MLP neurons of a small language model. Each row is named by its layer, matrix (down: output weights) and neuron, and shows model dimensions 0-127. Each number is 500 + 40 x the weight over its row's rms, rounded and kept within 0 to 999. Numbers have three digits each.
After each neuron's rows is what it responds to, as a language model described it from the Wikipedia text at the highest values.

L5.down936:537521470521515490541521431516455440540439549497528515486498488518505476564523542446553493507525458485581489452524579498447477440537478531461469484490495524557557492393508472562497553470496564401536483510512496513489562472492500524557499541517492444453508501450461463535553440390468470493541470497501522564479532538503483430531502486477477497455471456538530525519488517476504583495509
Responds to: Collective or group nouns. Nouns naming a group or territory right after a possessive or modifier, like squad, team, regiment, state, province; also auxiliaries had/'ve after subjects.

L4.down1140:440494453548527445543500507519453382489513545542451480462486538530463492586472530469494441463441460508557499542581477472576524504512428460531514482402474546482518496437546561505452512518443537441514538493467515463526527543470461537490484449522524549551545490486477515503527449458485526506465465493511517595512473515562429576487437532480458474493463426538423539480489442490503478500528
Responds to: Head noun after determiner. Common nouns right after the or a that name or refer back to a known entity, such as band, ship, side, condition, group.

L4.down72:488507501497462471476563456561512486493479524520494502498559514478436523552501541544507449480503491550503455509531546536435560455465481485502484485478504523569554492545477443457483447427530500480423565547475444527547520490530551455511399566459466551463541499497546526493458521477467483521449515538492436559553500458503553480552490433522433507456557527562458459588417564510513544469401
Responds to: Domain nouns in phrases. Common nouns naming a field, service or institution inside multiword phrases, e.g. child Health, psychiatric hospital, ice hockey, college radio.

L4.down82:431485513517478461501568531501513414503505505485470516508480529543534496495540468536507410526501456517573592567473449440524537558466560529482499516499581571476444503457565514545520529493512495475485513462482555449525462490390490487461526486504452540501495551525477490469526480508529544499532527518463499512465499543517423522488471479495480546508540551506508614517508508516496543456504
Responds to: Headings and plural heads. Closing == or === of Wikipedia section headings (Reception==, Cast==), and plural nouns heading subjects or table columns: temperatures, viewers, ratings, positions.

L5.down1201:517465465450463445453522503500514584512503563500527545493551498515527527471535529525544510480452564531445451527514540520516492464480428550486524523534592459568515576487504506514511482511503480515511499453516531503453455473504501524431490533498477514406550465402511498531484540562541503454508434535469514478488525509473551478562503475472518449430473440491496476553521392543516501486458
Responds to: Abstract relational head nouns. Abstract nouns right after "the" or "a" that set up a following "of" or "to" phrase, e.g. intention, reason, kind, role, possibilities; weaker on intensifiers like desperately, very.

L2.down1097:516510449447553522541514521474526514494518487434506488480507512473425507495446588519463444533482541534485457504486508511511511582472521466452505498501509470515520507457466506416442550449445565517485503559497498481482473495458496524502529508443504452490474490434536457415538453570498523496520462481491476535473570469529539514507445508488482530459554488473498549580547482498499441478459
Responds to: Token after proper names. Connector tokens (and, in, then, by, a comma) or a surname's last piece, right after a name ends, mostly in biographical text, e.g. "Ermitano Doronila and", "He then".

L5.down905:534461519488525518479471484462517528458565439518403468531518474494507487602487593509568550459456465495458492525449551499465526488529487444515409568453549413452513550522514490526517496496529569572466479511482519489470509505421503459473449564540536489532581532560512500462459450513534480462499494589495471451500489489487485432511405500486552509513450436421557468504561582530550476547481
Responds to: Crime and conflict complements. Function words or first word-pieces right after verbs of accusation, attack or harm, such as charged with, convicted of, accused of inciting, harassed by.

L2.down674:452520529521493494537471470484454488456539481503406462486553421502498490587437565505449518431444463438514473468434544500479507471449559545523579461526512425543535499510468528487485517487523486478497502506491493503514490530475512509532495458491483520567532554474520493490521472416477526517478528541424488579485480519488554451538538511516467484490448527490469495551532572498500531534462
Responds to: Collective nouns and "made". Collective group nouns after possessives or articles, such as family, group, band, team, company, plus the verb "made" after a subject.

L5.down148:529478544536561480547480501567443409517481555504575493542462470519577511440454470537520511527502508450585551515556520484513496442524510553476511487494571538492499440523523463495549562454412519469574549442449532449450505447508507450436520536498422481558491517458513463494431415482467494438460475498431419604512471471541459506482502501566552520541533500525518522508560480480451479472524
Responds to: Plural nouns as subject. Plural common nouns, often the head of a subject noun phrase after "the" or an adjective, e.g. texts, missionaries, vocals, locomotives.

L4.down928:515496519465532427452477486447489517458509529485518428543476522535502507516530537502490420502458539481529617461489540497575506513473510506543499489473479523476463488480477546485537444491518503468427518555515590453495562576540472563522474534495536473511548480499578609469482587542529535538533489432544475445519496508475484482513464528450473498469519478467466572490423456448432413525484
Responds to: Place or parent introducers. Prepositions and nouns that open a place, venue or parent slot after a date or "born" in biographies and event reports, e.g. at, to, mother.

L4.down1661:440548518448499547427447524480499470487445506504568502501463495516501465508518531500534528572530538529543421547528546446534519475448446440506558505500557492520492516581407505464581490482469510452478475596469561566504620410442521493477475473531473499509502507412533458429450523433449462520430490453549459632470479530462550558544464490428558463527523499494453574542521513534484526530445
Responds to: End of personal name. Token right after a person's full name ends, such as a closing parenthesis, comma, table pipe, or "in"/"on"/"of" (Walter Becker in, (Ryan Lloyd)).

L2.down205:474474540575513475499609473483485504502478516507470530460517460550508493494526494506514487535543417433508541495510476520521550499533536496453523467508528534492415500555566565395485581529506538466489504516518508456493450512521439550502496611542523520499425465472497520533416456475501498498517551462443518402553535464550474457520548539518542507499541497506451470484586595504471508472441
Responds to: Infobox field labels. Field-name words just before a colon in infobox lists (Position, Number, Music by, Distributed by), plus passive by, sentence-opening prepositions, and table headers.

L4.down114:409509535559471450561454489450440467567598468478502456480473522517541523483465489445508511444532537544532442487443537492472534444489514516494557503416551431509421493497446448513479521570519501491531556539463476437527467484486453452535533533463506479587469501463568512463439530503450449542518439435481521502522500571524434523580485467501496508493491520495547452522460488476463519535460
Responds to: Passive/copular auxiliary slot. Forms of "be" (was, is, were, being, been) after a subject, before a participle or complement, plus adverbs there: "no one was injured", "very well received".

L5.down1568:497545492491510483486468458542453492511492491540460575537534487471516505568514519434507394509499472532469456487567444426474501494530502488551464489434502478525523571519486542473525502492462427566488474457574476543447415450530472509473468519513485561492540406521474479501524499499512532439501521440478483397545473465476487489461459481516460439467546554481550442528547460500494415464407
Responds to: Biography birth details, abbreviation periods. Function words in biographical birth sentences, like and between parents' names or after born, plus periods in abbreviations such as St., J.D., D.

L5.down597:530482520508473432508550535471564556501437515497504571543466487476452491484525440520557490483485544551523509567448492459412505491488484497482510459466573515479495510582444509540449539429492533459429482461484527523532487522498569537451533526446525454496578579430526447561491519473490502539448550419573550435533469531499496442518535552489517352438522467501488504517532510445490512516471
Responds to: Word-initial name fragments. First subword piece of a multi-token proper name (mostly surnames, teams, places), often after a pipe, hyphen, comma or line break, e.g. Car(well), V(liegen), Char(alampopoulos).

L4.down1582:487590462449534490454431505512526547532471527483511431504531504536479424446466524577552506506571472501523533475492511505580449447517523459480499471447493535576431517498446481483519469516491439421438588559583475476522524402552473513476513520508551503572430534500462454412485481497548503479428498469431494539415451499429502495589512479486514505500461532543479509479468433456513533462561
Responds to: Sentence-ending punctuation. Periods, colons and line breaks that close a complete clause in Wikipedia prose, e.g. "living in the city.", "(Note:", "the competition:".

L4.down1331:422481464526461498455535475572586457487409479526562444534472543459505450473485472546552500477501517455546520487524487509613495463487517518501553452485542492485426532525429452540521470590491478423519470479557525523532508480486453501571463516524568416524517503535452604520480500502520447480504513540465542546561424453423449491475449501513460512508477499458520470513461476521466510426544
Responds to: Proper-name first tokens. First word piece of a proper name starting a new mention, often after headings, table pipes or prepositions, such as Kil(nsea), Mc(Kinstry), Hong (Kong).

L2.down68:552534469645475367514473493546549547540506448559473501470496500502449532481512474477439536487563425484488542525518512464465486559512520476464538500553509516391494396459506447544486539428559517556558503484427506548471507398520549475425521442476560533535461542466485562467522513411486486483594480543497474537495457511448511442445536503491509536564483508588490507451492500523476435488519
Responds to: Post-determiner heads and infobox dashes. Two groups: line-initial dashes in infobox lists, especially before Country: or Urban:, and the word right after the, his, or a subject, such as family, troops, made.

L2.down671:519514514464543473510433551529554501484510448528555412494546529511525491512516473508508517595489497552564528564587520460526577483592465462463478501427485437517496524490464555488453544437511536487495568490481459462483479521489462404467492537560535523544461502510571479503526478480548540506508477561490481573503533562513575450506538540418504485507566502491584488421564446394464509505502
Responds to: Word-initial fragments, mostly names. Short first pieces (one or two letters) of split words, mostly surnames and initials in lists and tables, e.g. Ho|uphouët, Jo|on, O. Douglas.

L2.down623:506543559459552440468541560487497475471510492527451513504467516508454463514474507530539499496457471533539437557453520469472512528525535515457514553506512514522473451461528448531434514550511486453494573481504509526543476439501522533535495465525531517488550494532518513482521567507531545504546485499519533453549450514494529504481472501475522545440517494512505528601589443499474508526524
Responds to: Biographical birth details. Mostly the word in after a birth date or place in Wikipedia biographies ("born on 6 February 1928 in"), plus date day numbers, CJK name pieces.

L5.down950:556478552500477492519457470453503565514529494522502427511459491474529450472595549517546528505492414537506518558546463540459504564441538495472480603506470412579480545464471546500505542515490499540536496571515473476495527482416466558487472535514465525454443486499423485542494480499520493558516499434460545470532484483502426517490477539469517508491506535573542414552446508500522489476455
Responds to: Acronyms after full names. Opening parenthesis and acronym pieces right after a spelled-out organization name, such as (FDA), (NFL), (SAIC), plus weaker hits on table pipes and closing parts of titles.

L4.down1011:465469483549489481515528472506482452444520504478456499533507501537489528534494526557529475475494511513488464452552530437518467428455482475530496480517480464449458528534466531375475426523592509520496443472495513457491489507467496547464514471490486518482472484561473434494544493572467408479562497530466512489514517506544540467536541517500509478397565550565503510539478445588492509505433
Responds to: Word right after an article. First word or adjective immediately following a determiner like the or a, as in the great, the best, the following, the only.

L4.down1538:517424454550581484429490454491463515559509524413537484465488518527468555497419498520544542439558448523504472494474391506469614458562501526499436489500482487567512558494539475438544489534495441565505466478523449421506487515526512487493468514480488531489518423470462472476469450500443530504497493517510490480487517534521482497516557496521500495522524437516481531427532501449459520602493
Responds to: Infobox field-label ends. Last token of an infobox field label or year range, just before the colon and its value: "Reference no.", "Edited by", "1994–2005"; also "be" or "been" after modals.

L5.down179:495552489482531526465481546497539466519479482513472492469523549481510503427481500490560493500511546483450467511472513519553462452483509506443492500498470542509459482500485473448421422449438483500506400487504517499502526473436495523496472497578547486503418579433498488497608525482476508478440445463450495516497480573491561507527504413474507498468375527495504514456531543503564468446505
Responds to: Sentence-ending periods. Sentence-final punctuation, mostly the period closing a statement in Wikipedia prose, sometimes a closing quote or table separator, such as "in 2007." or "Glencoe.".

L4.down335:549528493475496520567588521510507545486562533493507504498473451527499476421443510568533490608541526482513519528461530491528455476484449480493551423441409467539510577476553473548461456498537399505510519512472442411516477508479521552481494532534506457551492495477452554422518557505479481519488482467552493519604488508513486472543497541397489530509474503538494466468507524445524516473500
Responds to: Upcoming proper name. Function words and punctuation right before a name is given, mostly "as" after "known" and also "to", "with", "of", opening "(".

L2.down1267:544449568508418525538519458547512531494473459566550506480535462485522544516577506513467522531554549491515439489414484462522492511527463508520517505537451508469581584556404464545472520478537467488487478532450495506470571453461478445471498466529490454534536560490523495509447428556530503539474468540501522561501497489452544469540454503482564533497540516448514542486445450478568487493517
Responds to: Crime and death nouns. Common nouns about crime, death and family, such as murder, cancer, police, drug, body, often after the or of; weaker on find/found and other everyday nouns.

L5.down296:485489475512435517465517497516532575422513388507512509477470517512551469584477426568525539535519459455507539483521488476476466501494475481509483436459559482522466491446537448489506487451497544555466486496534491510503511446443526528489454459487497502587568509461498514505465514463514480550461514509482464456492479438507444541526552445483500505508518536546518550451435558507442468579491
Responds to: Infobox and table field labels. Words of field names in structured Wikipedia data: infobox list keys after a dash (Type, Running time, Born) and table header cells after a pipe (Years, Time, No.).

L2.down1299:521492526542501405479510463494459551511524539503464476456478538513458503507503438557464494551474507529489490448513519434518503486446479481516488549530582463480486508520467478502518484488472483476403485484492489481551413488464534508521506540508440491573450528474561490553486449574478483464499547573444515526534504558494521474462512488503462454507504507446563585572509494518485484493512
Responds to: Head noun after article. The first content word after a determiner such as the or a, usually a noun awaiting of or to, e.g. ratio, possibility, only, best.

L2.down1695:496531514515515519509499550539493529471494480490556500514494449430527516497497469482542506511487485483477469526538434550443510587492617547453502543493476552522514484577536525521409534560548541488504569456536488458502541425425552565495502518544474494536458491478456523387513444500536429519465505467528545567474537474540463559535493457571470543437516459503425501471434532489521516602467
Responds to: Name/entity boundary punctuation. Commas or "is" right after a completed name or birth parenthetical, e.g., "Otto Waalkes," and "(born 1986),", plus "Authority" fields in taxonomy infoboxes.

L2.down628:497492568504479490519472525435494455489546567477472512555532461484528445400570501482545509436629447424518408460578446466535486522473450475571556415482459544419491515468505557531558612504541511476457526430551573500521429529497547494519520480461509451546592498489504548462467544565476513429480487524528485523472560510444453436488525525500522516544514507467569435505486489512544489437506
Responds to: Section-opening predicate words. The first verb or predicate after a subject at the start of a Wikipedia section or paragraph, such as was, also, took part, is, plus "career" in headings like "Senior career".

L5.down1087:519509592500459456499483571491494489495514482527529504550460475538446525474445503522492472422525496532500468529486490461535576475497471523558530488509486499518460525542496474470479439480476540473488453518498517527507467578582508402565460487525467520448548514536441502521508487522418551469470504551545544498429469473490479440489421555537555567530608541547508439537570453516535521569496
Responds to: Around personal names. Fires at the last piece of a person's surname or the word right after a full name (Jr, III, and, in), and on by before creators.